From a checkpoint of a small transformer trained on Wikipedia.
Training: 601M tokens, 9173 steps.
MLP neurons of a small language model. Each row is named by its layer, matrix (gate and up: input weights) and neuron, and shows model dimensions 0-255. Each number is 128 + 32 x the weight over its row's rms, rounded and kept within 0 to 255. Numbers have three digits each. A neuron's up and down rows have the sign that makes its largest values positive.
Before each neuron's rows, "fires on" lists the tokens most often at its 100 highest values on Wikipedia text that the model never trained on. A number after a token or word is its count.

fires on: "," 95, " of" 4
L5.gate3:096111139096131099103103141109161133116112163116185096114030064092164127146148146111121147136147134129095190123125139095148124114065114164190021109101119096056154116140081109128163116119118095067133160131141080113175148144114148103146140124179115152117136138098089088131114108110134193134184132119153058149081112120146193139122066140089086135144168134133168139150123128147161126105128125137102104107154137109124160191106150143178091111131102044073120110129144139094155156175104132102121142095102097160147172172112077170121204126109149098123086055115157038193164094133150128137110150086128156107095113087132163117112109155204139108092113062147116133091154115129109123102135141208068145118146141138179089106114129123122092161170131137103188165111096181079176111107115136
L5.up3:091084132119179117141116111147183164148112133157188105099100076124138124153182092052163110164097137162143125143111116112178115147129159129180126063121093118115163121145103087124180077080151130089127108115168054068160117115090138109134160150185105095086127209174117136122082122092162138125188145134132118081130094131124087163163108177122112106162150114113137117118105135147104088147140092120122097154180106126094154161128183163185079144126064062129083154078119152082151150120129157095093170097105096160156084149166134111108157130132163135138153075096163093139126144187186138125071116129116127096096103106152194108134111069071087166116153095131121149123168053101110149137149165200162192146096154099170128111076097123128095140147153113075141153093145130082198143073149101

fires on: " to" 54, " |" 26, "−" 5, "to" 4
L5.gate191:119176107099158116149137107129195102160177126113095165126097128126146131130176114139102156153112091143087112084112157081140098095111129133118111089105137123122092107200102077153092148158117132079181171130074118120147125158061130096173160164179167102139111121098071073199109076138124131122113053106135160144151131076114060141123168084120135127119101113115179121099145144116219184102115201097155180100151118110112042159120130150116121100133085126156125127082091088096111090173133087144147149142135165093148157128080115147072170048102132103108145112113171092122105131121139097186183131159169153100106095124122178156138110141137148102105110085163155154135147185093154085099152187117130073158151139147106113087123163186135114119098087164100165159108168121102081131063181064
L5.up191:115099103115111101136110091160127116174083064114097171108127153080161105140127080119103106089135198127161113104108136120096136151209164120039163095136109106138146112121087095098119171147170146074120131161093145098080120137152094183110135147164196061129113140150136102178119062157092094132160112146104091105107168112082113142160121161116179058088130150108118135148136159065112135095135188105142177137175166094157125151150133145091068111100115147095158097085098117169065066128156108143157126124099187103130176112122123135096126123158079159108126152098162137161125087145140099167161149145152147080135133110138133101108105112187146043155125148135149165140159178064114051087162155101141097136152111099122158132147149229082119165129117064138170105151177138163115083109096092

fires on: ":" 36, "-" 11, " (" 10
L5.gate683:119098144096146122113156135089147149169126107136134132118129159100148085142178157107104143136147125105132134087148143056187105115097148107106087176119130171128168146179138068108137147115081113106143158135083116146165051115178130198104175091089165124088120132109097063148165142155124135114126148127133160123129140079156137114129097143106128148144192129132173118091113141109118122178160188059129186145106137112088161131162117179077181103129068131097110122154143165131089062107130088110136180150189131092129136041150050092171174079138091157164166122129127160095142092100039136178082108130170132114132156148104104140126102114114158133134139117151158125170141172141124059062222123130085167116148144127129168075091139155060117126086124116127132209139129168152104135134108206
L5.up683:164109158180165096177080115107188135109129103139145125094160116122111155079144135111125068149112059167135083100055164100094089146105152185121123147138139200126147160140168127117119103139201090065122131032044121073115136110154106155110107107123078094146074171157160099143105139139115105162098123097104136193126109134150107144189100151153046119079142122073186100150145088136099111149125110162115127112120140121095108131097130126119131087107171123095151100124126138147103131085148148123095117148112157188088133119109111095159204108081149189105143148142133119060185093156143071090132120121138070081105197090145123137097119140059194080117132185098160130156129121158159113142141171121073190129125164116081159108154087152128067151147153096152116088150112149120149148124102114

fires on: " be" 27, " for" 11, " m" 10, " are" 8, "m" 5, " is" 5
L6.gate103:054225124142103084101129151162197154184148136106092208068135052113219122157159089096163151137109068121147123141070135125107172130070101138110113157125117144100155111147100170156132137161090084133132170085138113103194138128153178138108112188084132117158094146168131070105110130110148112117143094101125100161110162125152139123193098067070123128128104083123153145155120117150165151110113161067125132157130121082150101097115175128084081123127129139126104112144119128130185032171130136119189086113114131136112061126144103142116122057139103120122149078084146134122116129099123151141134159097147094131141085135092165162109140104144156119138140126135189089097067155110050110115124119139177124106156139142057141143154202125140131143142130207070136151107061135106140116104091141
L6.up103:134097161058147121116104174173151099151130164097137139087079096137106163133116109145113139112130102117030109103071104114103132132164097153205129058123137108172149116088153178131095113166123078122111135134083066128193128128108120075096115128170133077156136165116102146122132121171196063163135098096124115136167200169128128168161151166122118119136072126179077092142153076125082141100123128127164121136168048120164173137164139120115124119117095080071145201138135187112141129073123085105160142081138147113075159094154190148109124166124195119164107112138121126146136132110157138083161124153165106174121130130118131133145143097153186185153133120157091119112133159190156146163179151219110118099127096123084127124135143077161102098089165121092080116158119160044132151141169098

fires on: " and" 40, " in" 17, " In" 10, " to" 7, " of" 5, "," 5
L5.gate476:074203082123153068178129099113084102126111163176160101095148117114135170134120139110105141142154126115190164131177143118109111070039111136128123082126134139130107099104120120150152113158087139096209170074136139119114153125129102097106129117152097144151095127110025106109118111148093177139097123134150112157076138165065126150114135079165157128115125119091128106126106187153088163170185164119144105085137010160102068097099132111150097105135110127138068133137153047134130136166099109096183143125167113054144140088168163156145106151123111138125142096080126127109091158029102096127145140146120131116153108123128127122152089143102158146112195117117144118054105126149156143084111138084111163116212129128143120171140153139092141142137154138155162119117155187114072205169104166
L5.up476:109122149122107108171141133079117193096136203134128141102208178076140113047170172065120144115111106121146102087134069178168147082139130077122119156171122108047142096152128113138111121080110129158139186122165145108108156092116120205106124166204086079075135090076109086142116162121166047152121076114060167070131158141149084121141143116104151167066106151142068117126153155138150138164163059127118154165119100140135143160137141158155136100128141105106185124154123132020123131146133105161130141117158126126138087156112159194151091150127087166099134119148119139187105115145135178124118128165091110176166140132134074176116112119111187133099121111157155114110143185190164099106143086159161130166138166127160135137130158122131130121082189134130125154103146134133080156107172164

fires on: "\n" 34, " =" 23, "\n\n" 16, " to" 9, "." 6, "=" 5
L6.gate179:194152140122120122146165119140123171070159160166131174122091110096088114148146131083114123144114105151095171116162126153141141156143101070143105125184142098136145114109090080079144144125106138130120144140153072121142146108094129130016177110107159105161167090164133158200120150108147171098119145121160152076122184158090140179116158097100128135127138085245121075138118129116126101139059095126121113168123103074161070114115089133129102107162094062102170123087125118117136162089109109141153108095036142124182144081170133099045140144149126144075139154113154155124109210120163157062125086106085153119114119126041108125150143135076119151111177178096186120150146221122137127152162103085124106126164099130152141154088128124119131151162117147142128157106101166123160097122122193
L6.up179:111150125031124132185070124101089191108098122144174135185174162160117080110116154108121118103083142107124090119095123138142117136098156133105107096190156168109107144171119107070058096147128182126119122170131174138074118081106129128088152150043157144140140121143119091142114141167128173127108068091175108079083094156077172181121134093119114146096108098075143149189103145132174168131124111177109118133152062133138118159145176143119155130124150117123154163165099148073098144095130126150118160157111117128083120114160090124150159110097118121142116134202125116151110118070138116173132151110097123193143101054118103136133135114123114091107108100130115154120167153132088143145176079146179068189162131164114085069149103097146057144129099071111120215197196112105082129137082157

fires on: "\n" 39, " for" 16, "=" 13, " in" 5, " called" 4
L6.gate590:122105123116136137097158115139145082106134133134194125113141071116096106155132152150100117101123124118115114128098135071111153130059101113151099169105145155102101098094121172133119157118102147173131157100041142171101145132101106166076119157116143123159072164096132131134171133084138155130067102146126042150159163153138116161137162113131123173117082129109133145103112137127204100108143090143066131130087141120076144092124086155092115098156109108073146162069166161107114155115085113102144081144131121110139071178094062099095165171063094149159087160133173157134106042099100194088097071137167132124155120125158151180118086131151149148165079054108178109160159150092103145131135121213063052082113125117168104188101081079120063149099142113168148142099130154106126146143159086
L6.up590:102133107129163095123177164203092128160117054139139126154128160116119103115094144150108134086074081123167146059150096113075129163159158142160134125142126161106113153125134173150032174128101110101118088111113094164074109113170107165096134179141121182119118134095153083182114091089112075125093133084133171197133132084138108153082115124077101118133126123102146166093138136116107093155073119146144187126153150078152176128106172099139213102100102109105157173135118096194098130075186122093082087122157141066113059088128106086129136152188109128125092156143151197105110115123122147123134098116145123185143173092133112091152080156185108063177109107113123137107116203151170182149119098138122056074145114110132135141121160103118103115100162101107102183144147121057121151136109119

fires on: "\n" 75, " enc" 4
L6.gate681:121140092193125159103117128214169145077094141179149149135146129098068147123165085129121131118052119139180125161115117151138140083126128111130086141128141190151126110157075109100087141129127095146132085157136125127144044194118113113143102122136137160116089074174095079073093136165083112144112136139118106108100108154156116140102093160234087052101142093128128114112138147157119126094100128110125116110105106091074140185088186135092119108125151145137130153115123149101107165127149131131145095141166167100106123148052101166065174110183127151142187149112071135138087093145122121104153073109095142151133117095114198127133116181164124165132097149104159087154164137054087164137078112168145108143193174133118136150176101126140152121198127150223095088093075112147102089114097170
L6.up681:128091116098159158155114091122114144184145123113079163170077135179126168121084124115077180113184139151123096121131116160094163136166149145146103138172035145105130104151135144152130089138127146161107117101165209101101145068197095134163117070122120218168136134078160145115131117135219130124126105133100141120082106151112124138102133171088091080059118147138149150163136080151174106149083114171116142103148091146165113160095084118126183134150104154089112116153096100118121133118119084124037088102144131085153103121117110114104117153136151106147108125136097146182141160130142115196135121117169182070091142095162067161239099105119108093092166108127122122089156128130108126171128097142141102115090086143137065110143083151185090188139125108142109147196175073154091145158086123

fires on: " st" 20, " 0" 17, " |" 10, "  " 6, "d" 5, " 2" 4
L6.gate662:166135152135080091106139176131067101069102155128083118109133124123199160153134132102152109127091114087065147101124147140100149152146080151148142151103179123146052145092138113147099147145094115162182104133119166105138093189155117117093074099154174091135112065119115104108152079136142154083177155104125153134073108127101136125139141127092097086148079165088169076129149123124061156106188184127196100096097124121140097157114136120087153094196171072129110143134182104195113088171119072119182134088117095145155171132199120094126109038121122111135148141147128083150129090110126141138151169146124124103090139146121083205102152168200135143127115115116130078104150149141102137104074132064135138139118180135147139079110141132197127113156095149169053055162104113165163159121133137
L6.up662:107103095135153104145150133121089080138117085096143105076160116118136125136083119134119074086111090062160130156124171133152099143136110140135159175121097172151056121161153105127136154133114105175169102121153126106130141131155104092096152100153125155141074095138085127122208078165171116105195125089132162127088200169118132114136177126105140122165106146123151069154136128165089158126101172141189080072094145165133121141058161076127084096184139103117139083179077111182100099126164092108136091094093162163112124121184097120204127129103144129176167167115093123176141111100052152119148111111091215103089137183111113228081125147137154117201142150126118104132101112164052117088104121162121136131154135099161119104108160125120139161168121162116046126146091137149151155166089106

fires on: " by" 43, " was" 10, " he" 7, " su" 5, " it" 5, "-" 4
L6.gate9:120140126165102155128077141205112104115174124137124134122076109120147142094061151152089117064119165076123116135145117134126123190180094105106106131115141143108094145208048096136125099140115137099133180133143137121161077088200081152120127170135083098102093129146118155196143186150080110041121123133101143148127145050152144124108119057121136115150174136157133094159117028122140128142166112083185105106079131150158100150115139117186116161131158085110136139136106076144157098138138140132133152108116146136103046127119174138102120112134128091131129115143152091123154087117121167166121086166150120187080083082150113138203119119059142167140127082156174109154150153143101112172147181118115081113153107138183137099136107142171166133077126167172203148101097183164168135062128138
L6.up9:153137114094163153150137128185155118165123147125161128123121181107146088159129141180125182117113074105085144085148132155178121217081107099128108150148156117125051099150186114095099174140121163145143087136119137081118122106074146157073127121146177091115099142140149154193121099130162131090163133097066147142121114150152129204122083099108128130102157156163192146120176130151116106131121145100160146088173189106114207143165129115157152138102145109061116125116144090156101167112124168173154083195147100145120145109096122129085147091161174174119058124100132123161069164080189117130070135119199084122110129172050084066126153150120189167145147059151112161115053122138186160152119076139123134097121061096109151116102120143118107091120127101148151131118149117103143119105145069

fires on: "\n" 72, "\n\n" 28
L6.gate160:176135114168154178116095140129080114107122136136169154085110155142205104079132149126129093120145138145096204115098103147138110131081102111077100205128108191097131120194142138129149101173141115155132101123082100177105097150113126107158102106094139131155079180122064091144159095125116138109176106121162136101087131166119159162065107101161065113141107070145196197160101104145103107187122124126110163093134097139132095145111129131109189127098125145112126127143102128108158157087147087141116129149130158106158114125082115079062156147156087090082057155119180124209116121109120103130140077186161102123103096152100190114176159130118178150116153105126103184186164081092073169122127106142134112107178118133108163138059111139147179117142112128070092077059085064137124113185117096
L6.up160:107129088141110084128127180113082170153139164165147110129126140137163138085120157145112144123152110117063141175173108115186086195148160082122081089088174186099151154092125157122170083173123144132112179103052061079110147153183135186162108147099104160163122133179127129120114106117143092156145154130122191107079176106090109149096081147147059160146092088152132133114091095170153131121079098133149111132074135114123065139053103129116133090143134129154094112096120165117095192109097179110090146164083166129140105159122153094119102185167104168146154139107112164096181149155138148157127105095150166100128101141117198095127109102156136134158103165155162107189148165126066056136174094098079109063105178125143140148104092113154114124080108189110159160128150077167106136071125161

fires on: "-" 22, " of" 20, " —" 14, " |" 5, "," 4
L5.gate19:082124067174143119117195100124125061086142131127070140098088152091138081123123106111191180150072119110140132154165120091135100075110115156156089129115086092144099096157123120131146093144084089122113136119139076099145171138108137097101173169165085147178162136121109123136131124135183139113099141112166151150143120096076127117148109077130185149156148119186098175140148092129173126144185134175194137101094085091114109178122097139105087062178100145132165132075073086112137105159106140133158144127107110135087206089131123096133195088129153116171141082126115148143118124171141092125124061059137163117127161198090127117118132093140152116079111117194128218056151094159193151080110150131105084168157096173086176152100139103112093108115133185128094166131125159083142151154103096
L5.up19:145149139139147176108165196118127157100163116139120149149155131076176120118118143164193124128140078122161117119193120090147158144159094174118138074120157121113114117154146097139117103100122141082141134112136132136129112133080152154090100151187122105145094145187103103219137140119210162162148139148091134175153158130069090119104158141153128160122061145178194127047146129164128123152113107192142112161150117091092126062098182129073121125131150120116134114088084123060118107099122120128136183158112200080133137175112150121130099107216145135142138098168119122100134172195175122137093121123115107125066148140125128111093188133157168151127148113110117160126136108176128103122187128178070171104130102134160129127092135117116103007156154172119090163153123067066124126157193084

fires on: "\n\n" 34, " |" 23, "-" 8, " G" 4, "=" 4
L6.gate476:134149098153140096190115061121106117112112115127104113183101122140147037129147067074054147103101141109070121120117143148121168110106127104131123191139153137168137106146150134098096184143078109064102132147145135093075105184162095104109156094105143133147181152116110113129140087126153111078150103117165129154076160109146129151149126128217144128117090100127197134129159139149127061105111106122121142043103140135131138156145191162114146121183081180127110140110115180169123160111122116124143150145131103149148177147145155094113123123119135211157108136116156099165095142152063096183164133086127144110186110057116131103142118216108090161152157116132106173099177107171085144170083147216138045159119146154133066153142123086101188121116096113120181130091159104094140152162118147
L6.up476:138126087103140100152115163093131149176129062116113104169109136144066164157124163076108093194119139089078106155134193156126088152114127109150127091182163107125109108088092177136223180116207156146138130131090171097131122124081150122144103134125134151050127196127160124115137068092093127140156115090164120179135160119154120087138125151114138082123080176103162140132085169087166163087196107155165114113135073156145189144155133096119163191150173173105062138169158167129198138083085134113095125118108138120131135127091100092136092113062167071116163131164065105114092209137103074113086159103214163168135162123128117145090126164133140134116159210090108128136150130146133134112158151109141110121149094126086110135102114116159143123101151126125087134165151079153107150130163104

fires on: " of" 29, " |" 25, "-" 7, " an" 5
L6.gate440:122159069132164109208135196175135121081110168074100117056102134162124161088119071083141132120128125141144083111130153140147114138094110164149102154153140095140129111125079116092141151182174137171137116110129070129075116133108122053106147148174097135103115118119163142129209106131071180135126122112163126106146104154132125154150114126169184153172155060123105112124137130129154135099149200100093141171084127166125197134150165210064143140172118182094163165147132105148163088152125100160075107119086131163139114055112094086049106106113070194180118138075156128160144107120124096110073102107110206143079139136109076182124088113116167109133112144136149184131135121132145133168150192126133137147093107149088167114140121145163104170169159082115133129118112099109144165191157091
L6.up440:137139172157128099131184065127085139155119168134126155086116092126145094107210129154092089082103127106184143098196140115124080209224138120058138170149113136060146078161197126090124125155080101113139126184155120108086063144120157105095110180116130108118122101085104068159129174141131099065097137104131105147120105125155101117146156088140160120148126122114165106077128098144164177130204144107146179101082086173106159154144143147119120121132094132158159125121162117119169128166118095127160166058118103115086128114139124158104133125142106110140090125114074086142137101120172086147182121171116047165155122083115136142120119164101163158148122121124168132148113152144130095101084140091145041129104126121164102065107107137202074142098079129150099185077154085178134090125142156

fires on: "," 44, " |" 29, " in" 4
L5.gate521:147149137097144172074111105103106173171135136179110155096111132181161094060138114088135141098116147108124144090125148138175075165175104109101116198119094111104129113145123043103118051111079158113176130119107158102116127131130203156118118123176119132126169139092179131103124113136158128149161110182170103155087110133116151075144128082117170135130144132177146143157140123160153156128154107119173135070101101087132113122118084142123157159148158097145199123064109127106153119191130142083141169137170122042114057128128123124133169151108120079096139121090226093191137124145137141189110162094158104087143083130139117178122097085117100183125114098213165126034136101143112106130142163144103114165092084135152104111137168097135127125189110193101126145178164163160127144099195119
L5.up521:141145065129162147145172150136112198162104130100167133115071121149118178151097083178155184145137095099120157109109150116090140152150126178091122131028110087097160101148151151147121104118101166093164141099109158098113088130220130104099138155122080122040146160133085181131096140152131138111105179194107084156169136158135182133125140096156134143147139154159212093114115129119103160096110137101209160179096117116105131121151122157126179153145109164117194152121134126110114083165203145121113107111124117110093110154136129150090066114120152114183102114163179131135138141144141090193116176138155063162118104131115156152132127088162108095137106066172102129075130140137132113074094193117078096122134093136147156141126161128120083214137111160060055090109133095082144151101154118

fires on: "-" 27, ":" 14, "2" 5, "8" 5, "0" 5, " km" 5
L5.gate209:172134119119130128158176088051144096122168105151173112113155090157170083102181208132105109169088100132129165119140141107154121153111093128093123161192150153115139103140108094120111170103100131119134148136096066118097030121142154143141148142153123074109176141097141101096124124090173115200118139155159113112147106177163140112150158146094085140227113110149149198117153141106164132183156113138130149081123120201113161122117069139134139089162133126134071086127104124154092171159115150104140115139126069077138188153116162147133119142112141095086127043128102089150185081142089127154142123113139168027123069122159137126042116185137115165131130136080145139167119058135108078107137166130109143166152119123176119119109089185094111100134181129145159161117087153100090083110158149
L5.up209:121134102130113126147119133127122158135164132155116124092120171171188110100145158164166093013133099180154086109094151113102070134120117114118104059112110111118109160173109112097135104141152119116122212142104092118103144095101139095175153170119162105055097157123178087108126062109176110139130121099126043116108104107084118145107151101100119154148155170065107093174099109120139133129165158109136136097146172133090105082106199141093174076135138143167097123099145166129124147137149163141159082148151185153167103164171154129155184159136122192182142115173179087081113081135184057155123103104068128135099146176175170157087114141138120162103130161133110136077118047095121130067109147144108113065088135150125175091114131100120131085143050133125164157152103136142143108134175079

fires on: "-" 49, " |" 12, "ra" 7, " two" 5
L5.gate494:154113119136106093105091129166164119020226144130072100110107121090126131109170134129161159072102144136104116133094122079111120100112128158072077240085184093121162145140091064145093123082063120107151080059112101139098119145075134107129112111134115093136154101041134093160117123141140137096086084132186170101171112110114180133147142174115183126143104097134147089145130102111135144110103135156198151131131130141118100100089185117146140103127098122136168127101151090129135125127074152164153127043073087054123156146145147091111137096104115110158150118141128129066158136144132150092182176093080109096133124085179097149097135163099138089134068156158135140070144112117147071151150131116100118123123121184093143109091111081083142152151078164136154124151165133125095184144138109
L5.up494:141139159144082136079152103139142054146099128157098071085166130126147136067129140157121182099124109045108160125152138129081077140144167102122136152087125170126085120157142123112092113158136130135171145154159159141105100113135123161168146132136122135127116102152141076177075153182128099174154096113118142094136082091116189111157123137161095120144095103160149107165148111131151104120108156121099043165141100084124155114124102116180157048136094110085162187220196160134119174110139162147106096085100125145193145147139124098115115093127113091179090111114071160163174108190067128134143144124102206101092170141118150103110122138096177144172073074115098161157095127148173097147110138133126175087163175102098145153178157236144115137152108171152153142170158108154083127077115103

fires on: "\n\n" 33, "\"" 13, "ing" 5, " In" 4, " that" 4, "," 4
L5.gate432:048106097152132115148162138115107090087099192096144113097135119150100127096154144133123068213089096111101133169162141100129108092141080102112113144138177147179099117107110081171177130155086120162100161091137127103129160124120138161125166120136160113091066130106089129131140095103151172133093163122139110090110127126136130170130132096123095127208100123084076108175136141151115078076157048128114118071155097165144094144138153112167054150206174112106107136089053141128153130135133144143093152162127165060116114117185121125105210134160213129151099121132101075121163139099098114208136122160142139171135044200138114147112143150133171154169120115125154114165154145149078104054149122157069158125150119149145152128098099117109174122134122125191080126161082107121118054116126129
L5.up432:180161132135173126153222168168132158191109179146111077192075141101182183119121206068181084148155128103131187116163078130134102120129141112109125140101104100102132108124139117191141162131082109092131120148190117119113114102099064156054117086151130091121124168129104159132132119085186105109116161120105113168103154145123134121138147149058125118123140123136089163069137192091157088130140152142078146048100146175116134169140117156176127129071135156133130122127113104130145106146144112043125135064082106125053128151087113139137091159104109113162126112078104067137076166158170133132173128096108130113155149129137117126147125117106107110068114182109107138113148167174203148112166103130149112178141086104118096134177124106109165133152128117140157142083076136093104072087162206

fires on: " |" 58, ";" 21, "-" 18
L5.gate107:105130172124079172109117188177134122122172136091113066167096187116128080103092116158114138089114070193096132113134160104136160051193146155089095151099151110132113094174160156154120092083096141137147122164130164151105102128118120136118209138117097120107119165095106151180131087125098126112181084140157173138145158101108149150078154126090168157158120142149143067174136101120048136098150107133088140134097151065087118124105132116109154124173120157133081058127112140114116155127088067097154135105115180169207157099139089116122214066165172092145127147122113088134137145087143102154130135125086116207133129114138133174124076097135120123143103079167069110087089123120136131132151120081144107154126123116133095135146105074113121034116114150167172168127124133086201109111188192
L5.up107:079134109105134111071096074130216083110077115148156156150164137212080102205071154096065150148127144136114119083088119079132149103112162130099119125027142114096135164153152113165113146105138085174148119151117178087144124131077125122140115126167173135117163154110146146142098058154158163124175102105104132125120099095100144122136121130143120140120136112097194136090167110136150123062104180138125135115144101120150086094138095090114153110116097185141151150121161094173151156136098177143107128080135069185187155101126126114105135167117166129166134109161114135154108094150156130111132184075098164134068190150116064142116164135169143143132130099174116171080141134114114151108138125119138164105041079149162110109077103209116085085062127145129128148169093138061102153108198141

fires on: ";" 23, " |" 20, "\n" 14, "," 7, "ç" 6
L6.gate88:071130115155211087067186087105115141102104138086150126155122064174154137137104082128138125121085127188145111120091097110181124141155197156092112189149139186146147120245103133106154110073143138134130120153156140142143157113148110102146159090126098149157067149129133125170155086080052120142103143132165135180089160143145163170136180109103129086127120126137166093107147144151146174113096089068116189100146114185091134181122199114135145125162130160155178113126131155111097174170162133079163079137129177129177131102086095157087156122173136167168169115180116170155104132094134119142117076108107087159175229116153139142096136100163113147088152099128132140124144183076106132129168110127125122178100151123162125164166164148181142072100180118151144093125160132101110102127132120
L6.up88:149070144094177166152132102092072161119088146146106119154116111147104130162105142148103023118131135123096159114171163158151110107113130103114132086096147125188144095143202098143132119080150100123081128101121197167142095129160191116077157092119137132197087113149140144095113076135110148192147120119153165101087131156116172167136138133141089116110169104088148159106124114150090107130121133147096198110090168111110110135066167043142107108172123177081116143147179164104134156142167113141169126087131148144169095125129110104212117110155157114080131141136083148173125101088145155108114127069118147101078150156201131135139128163124131084080147096068143163134194101157102103090127188095115127163154084150210122126087092178082118108190134115117095113075150129187125106102170075

fires on: " |" 23, " 12" 11, "\n" 11, " 11" 5, " 14" 5
L6.gate645:144097159127105100131168104087121073097096146131132169127099163171120103106146125102157181134121100195152144139137107140160148119109103093119092162129112149117075130101130131129087143098103092133133051157194201065087143130169080078147165193090078144149149132113171131086125083124168113165134205111118148131117110149120147114172137126173132125122142133123079147085132140137143118149186108196118101162147186129126172163168103126175147079168167130173134142128133109103129153140143130102130064195139122105140069138130145194091129188115165152114131129129091140183132074120136088164130124090120096110061117110068163039130107169081118093095148138068074055134101184122129122151130157143127116154135089130170169152197073179149176089193113131148124050132162141122113129151111158
L6.up645:163124078082138160145153073095133107133132069154139075119062135117086182112113178134102079117079128158158145118155099096107124092172098084129112095118099177087129099111126113140128110113116115175156108128117145092120136107142077117064089099179118105085115127076171144151139102138125120144134074101116152118177125147145129049134155087118127065146151124142122144099090180117121161087168125098132109169140130136151160093099078133146154094139118147148144105096141070176117175148122096105161102147095128125184140166109113129087174120103192189160149117163071147177118133156093107183055151117115064187098138094111070076133102142141148137134151085192124092134174164100049079112113205112141101134124097142121144097112041123182104083149144097190150076081146081081112080119110103

fires on: " |" 40, "-" 24, " than" 11, ";" 5, "." 4
L5.gate621:121167122098173143140123119117159130134149140156176139143080097111107093182096104076055167105143105182146065098103201132165131093109144133145118146137146083122148109129122114095144115108070128177118147101123128138109177102115158104108074113117134111154161072073141132153095101123099181083146078117182182134099155153162106092137112090067167189102126124114172084154167143124158140137071195100153130104157143074131098126134081176066098153157124155102190103136101109107147127154097129112132134110088125143148149122085142058106179157124188151118123185131164084153121157120112162081114122136173156171127099095113081179165090120122168098124122116102114190144083164075137108111158196152107068137167109125164146102214131136055161164154101131086226110136150124142149126099090167
L5.up621:123119149165110154103103127158219170069171098143129155149163090141168110137137157092188109101114143084130097148139137128121099133136122138131114122167175162145124097123133196071126071073093153116142171101128052112092119131159074097102123137092068122142090103123176120116092164099094109097098110179136184096128088129060126107177154113126129171126103130081130108195114088179178128105116158087190119141099134055118167104194117117120089148117093135081140157190135164105113056111078104124116237147149095127171186105085107180143137163114080145161139103069117105148112165130105073143082099125073108099097132072132148150113176161141128146162153136099141140067064132147167126171099121115075139097126120132093110151121129132130118169143153178162155129093121095146119140089087161

fires on: " to" 67, " |" 20, "s" 9
L5.gate626:139188126073158163128155104091100089127144123131117153122108058129145180122160115143079156113134112129107161108109111101165126103140132097135077114196189123131192099144089070083112122160153148053174166174098061179124164147125140100131170097157083121117163118052112138111144162170154181078165113145124138119126164088177137068098154106149178122172163057195082098091130196113130125123112108176101111098122119128131128170098177134111112129115169122086150136114062166132108079183132055155122114058096109097141095156168098145114173149127076168133108136131139127142153083131118188175161124164144142119159122138133150172146070110114191075156099172175166080159125152123099118095105146094161092163129111133152138099175164123174110122132147147146168138101070168163124118160171102
L5.up626:144139110143094147124135131154141132126147105158120115145150071150081131116133168065137153045094160135178115140151172135083117090154121073109117076160034092115094128127065111168147144098133104132161138150172162131112114064139117085118168159102087088159167184082172104101117100093153086151126128173167137116129150086119151135101148116119088118119146115082175141085143155110127085051071115137130118108154135101097118123089118067110131146199105199128076096159148135136073110153141106206170101088073152178129165116194124124171171125173088134106154147162149110088104135093126091153135146136075097120124159080074144147163061103120142124154161073138102168169150131168125141160090145121154155144143079121073157094136147111128139106165135179126086115132080106136053060113200117

fires on: " |" 20, " m" 15, ":" 10, "}" 7, "km" 5, "  " 5
L6.gate292:159112192173182068126176127061091155141105167081124093132138129187107109073133126127110110107127186146150148147106131098108151153048073125087118107124132120118046097103165150156098095136159199159144107118114173143116088187104104136140155090107148118096106146124088094161202140183152186103217121173138131144091127157147137123124143073126129128143095143114114120119129163076176095152108147136120097101145134051115097075150119082135101123197160135112128116125066150136146118063096101091161104117110117088158127069194119091132112124089132171210145120083121099155161132151109085160136103188083152106066204137153106117106099131100116101137146150111142117144090131098102138084126183124102153102177125175090180125152179138137110167144087087197133144156107120152135123131141089
L6.up292:101122110132175089082145144099089113093177123117144139128091132182153082071130122156150164165091101131122094153121077128143115154094118048139131086135088138127089122071106177144088137119149145123163124076163182112134113179195193122113108081144153132184062154125140114137162144092166135142121175138175145147118090093137130136176216136096077117124105107141168107109103117114198119151164106087115066103152086116063173102075085063122157151169117143118131102152093183171125114094109112105170134124142193212128134101094148107118103141089136126179152126132112072184125085114078088121112130140115066164144139173125140137130079161182141138144089135123100127113185133132153191171097137162122157149108093129112167119132141078135144169031153145173161156198125147095105124153111119

fires on: " |" 33, "-" 28, ";" 7, "t" 4
L6.gate700:117161095145153173214122155148088123103126116146131130173079119055129081102096146112134204100122138149112154132112131132116175150211117152164104185108145055152127059136116135146119145090166084188157188103158156126117153134175142167142170133160214118104106185082148156177117150122105080097137163134123118100152116176196101125147127146161101100159126170144104115129124138134139080097125134068141183164144151140114143140099136111165123109156140085183082087113098137072114138101142093094106145119134132171198116156158190161162155078153137131139136133200108192147118143133048090083131127073074070204164098145136135141132143126097117105110171104120107160098144153132124137113094108074124142143087142129141126133154120145151180063174122180131188166100102123083143184118157139
L6.up700:154088136063113174139135141160168166084137061167133136147145184144137106103154101142082132156152121148181133149117140184086098172121145150106134121179132164160148147118104066098108102110140095133084133081122128177101130163059115192171202169137168157135129114114126187113103150154140117105217102099090112061104120098184133114089183170102086080101099190075136102081118109141084165106189077135119084103156130068120093120107126159116120161177104106177108082111179089151134124106100148126127100133115144114155117103103141136169123139134121064141148124154159086169101099145087107190149143106141128139128150156185162179135208150111115146118148135118092104103149115185095109099096183084101088161098134149157168148078178129089108159133136133162148149056125152156163116190080105